From a checkpoint of a small transformer trained on Wikipedia: 262M tokens, 7990 steps.
MLP neurons of a small language model. Each row is named by its layer, matrix (up: input weights) and neuron, and shows model dimensions 32-159. Each number is 128 + 32 x the weight over its row's rms, rounded and kept within 0 to 255. Numbers have three digits each.
After each neuron's rows, "fires on" lists the tokens most often at its 100 highest values on Wikipedia text that the model never trained on.

L3.up5:152192120144122096203141119130140109138138123078128099162124172185060166073135185164069109157082177158129104114077088058152149158175139166105092140133126108190163126136128124119046124131092172171117146114118084132151166148118174083118145060132126100111155167177132172124130153125126144089129186099157115089065072131130133098119128137130110182122074165072135180072181160102155161132119
fires on: " =", ".", "Species", "ight", "od", "ea"

L4.up305:147123155162129120137175136153108134114152171123106138059137148124167154109102109133125081110112164147176132149102106096201136127150188049149123121101122090124160151163105172099134119188117089120073156180104124135119126099129109101179114146123127164107107211158119154072110102099141113121109167110110105162124047124178168103099113134087142177169089120074111062118161096138179089097124
fires on: ":", "e", "ri", "c", "ly", " |"

L4.up632:127115097105102194100167121064094116135067143104146155154157112124152095154250137046160169123171140169147130159165175155060133094140086112117102118082090092142130142090103154167120083151076097113121118102122135129192164077147205127238141119149162116093101151174134104117143108092132151144076146089104177118134115105138116130148113174119159110106124220096106134092196106142163143120111
fires on: "00", "e", "50", "ven", "5"

L3.up614:112104126140109115150139113101131145165140128130085138161121113085164138132107145141098055151100172139131178051143130096168151084146130109185088143133172112120112117144191056093140073094196087090132171107155055176106155120128156135102091077116107069088133128084149133143128131131102156097156120154082102134125152140144156138166132111108195123128160120153121125093182097158170117101125
fires on: "la", "de", "y", "day", " is"

L3.up130:152146119128127121161134083181133063126189118184133102129163189139089136120107172085110134119147113162152149135148130139100116170152113134102136142159099096159128115155105151112138124125084128115128158155136186166140153107038137163153121118163151102100153177156111157130145116156129138146090158107160124067125146202124057078138124151121104117063143154024131087113158109128179103134105
fires on: "ly", "e", "ial", "n", " and"

L3.up543:155107130178151090175060053111109079063193149100131150104157197142121166135153149116105108160121101150113130152081118121121130113159064060115151134147091161088136149147169165127146130110132116152153077124139113149129128160150134146121162082165125116149120164074100084159125124110128143124127128148118078143154127156137114136213097067122130122157135107095130121130144068121144214135135
fires on: "ul", "ult", "in", "on", "les", "ly"

L4.up83:136143115168079200136111106097120131138102130109161135055135159116124127106169138070152112123150069137120159149097107168170146180117066130164137189091171164154144162133155125107160177096089058138149172083120131125097127096163113061151177122154142127075169195090063111098138133153138151086118141115124138101163081191091109100134099129149080128094140172167124110147110068120154176121168
fires on: "e", "ate", "ign", "et", "ence", "it"

L3.up737:140086082130101144128163133096167065149098168089167123094093154143116156081112184100103094129086126118095170149148171166105086155103077178165120156124042155131149143143160197151132069076133134104149154114150120122163101104135186136182127102131152104111125139109119148116126146193105157127086129081160143116157124119066109091133107154127109139134059137167117063163102157154196146136141
fires on: " time", "s", "ing", "\""

L4.up311:139138121144091134137150039140099143157173113083161146104209101141157128149142122111127137167115097128054112117069112057108083167146166121159120198113130109089082154185067128142129137095103111126138138156174108101118145148091192108192128153157224122142176120133137089140114110088142144222135142156148136118178117181154172138118155132141136095104141163107125101146128134101128158105116
fires on: "ri", "ol", "et", "tor", "lo", "ce"

L3.up277:145130074107096150136073113063121110171118167169134098117163072065149071123162134125106152119136117135115179191125117166134131107174141110136122172106154119122125182152091142114140148092142070065118155144142147105130094104108148121141129093132128181133119139137105199097082153153119186085161123155109101084125045181204112122121119123048151099091152068117202119139093097134130125104104
fires on: " when", " sign", "point", "ine", "mission", " later"

L4.up144:105154119125138113102123163118130168155167108156129171144130149081142135157148111188144149177087132105084139103115085122117185112187190086146119170109087177114129159082092080081121139141081078109083157126142136118073093083164150109171194092149157117108127160126129113079079139177145177184166144117118134148119079154123110130105162096204119088129135228115159124114178120097148121158120
fires on: "al", "d", "e", "ate", "ir", "ard"

L3.up289:100143146185161098117030202133148112174129175154135103113185114117143145151128126141125109168082243092096144083118140131082130138114116090169073153116108139114104160112122144076122106142101162129138140225118159076103166186114123099168162136137158090155151176076075169121174136142165141151104143102089153120134097116153081177187087122164109122135145131103114154112151094125132086130070
fires on: " while", "f", "or", "e", "ge"

L3.up760:131138143145187099134141143090115114121095134199163111065128153136202078124135116105130176191155139064089112121138156111142109091180124105107163169142123143159083107155196178108091075097127154130134157184089124122179094098139123094141142164137123121177081161157140139102098120160090131118132123134149085148164102149114115143108088088126178125126091138146216150101186116088145127129063
fires on: " Sp", "o", "rop", "re"

L4.up703:140138128099063105144048140073146108182094106102078038168125153125143106126206194145138165131108114143083112179154118154159105106130078125081104177090072122139152139166160099113139114176158116086123146152074142177144105126096126080161164133144154098111080174071136147147131127110144104106123171157103148134168114078097148061160097139075097175098137102123089064152141114179144100127155
fires on: "%", "u", "ig", "min", "ba"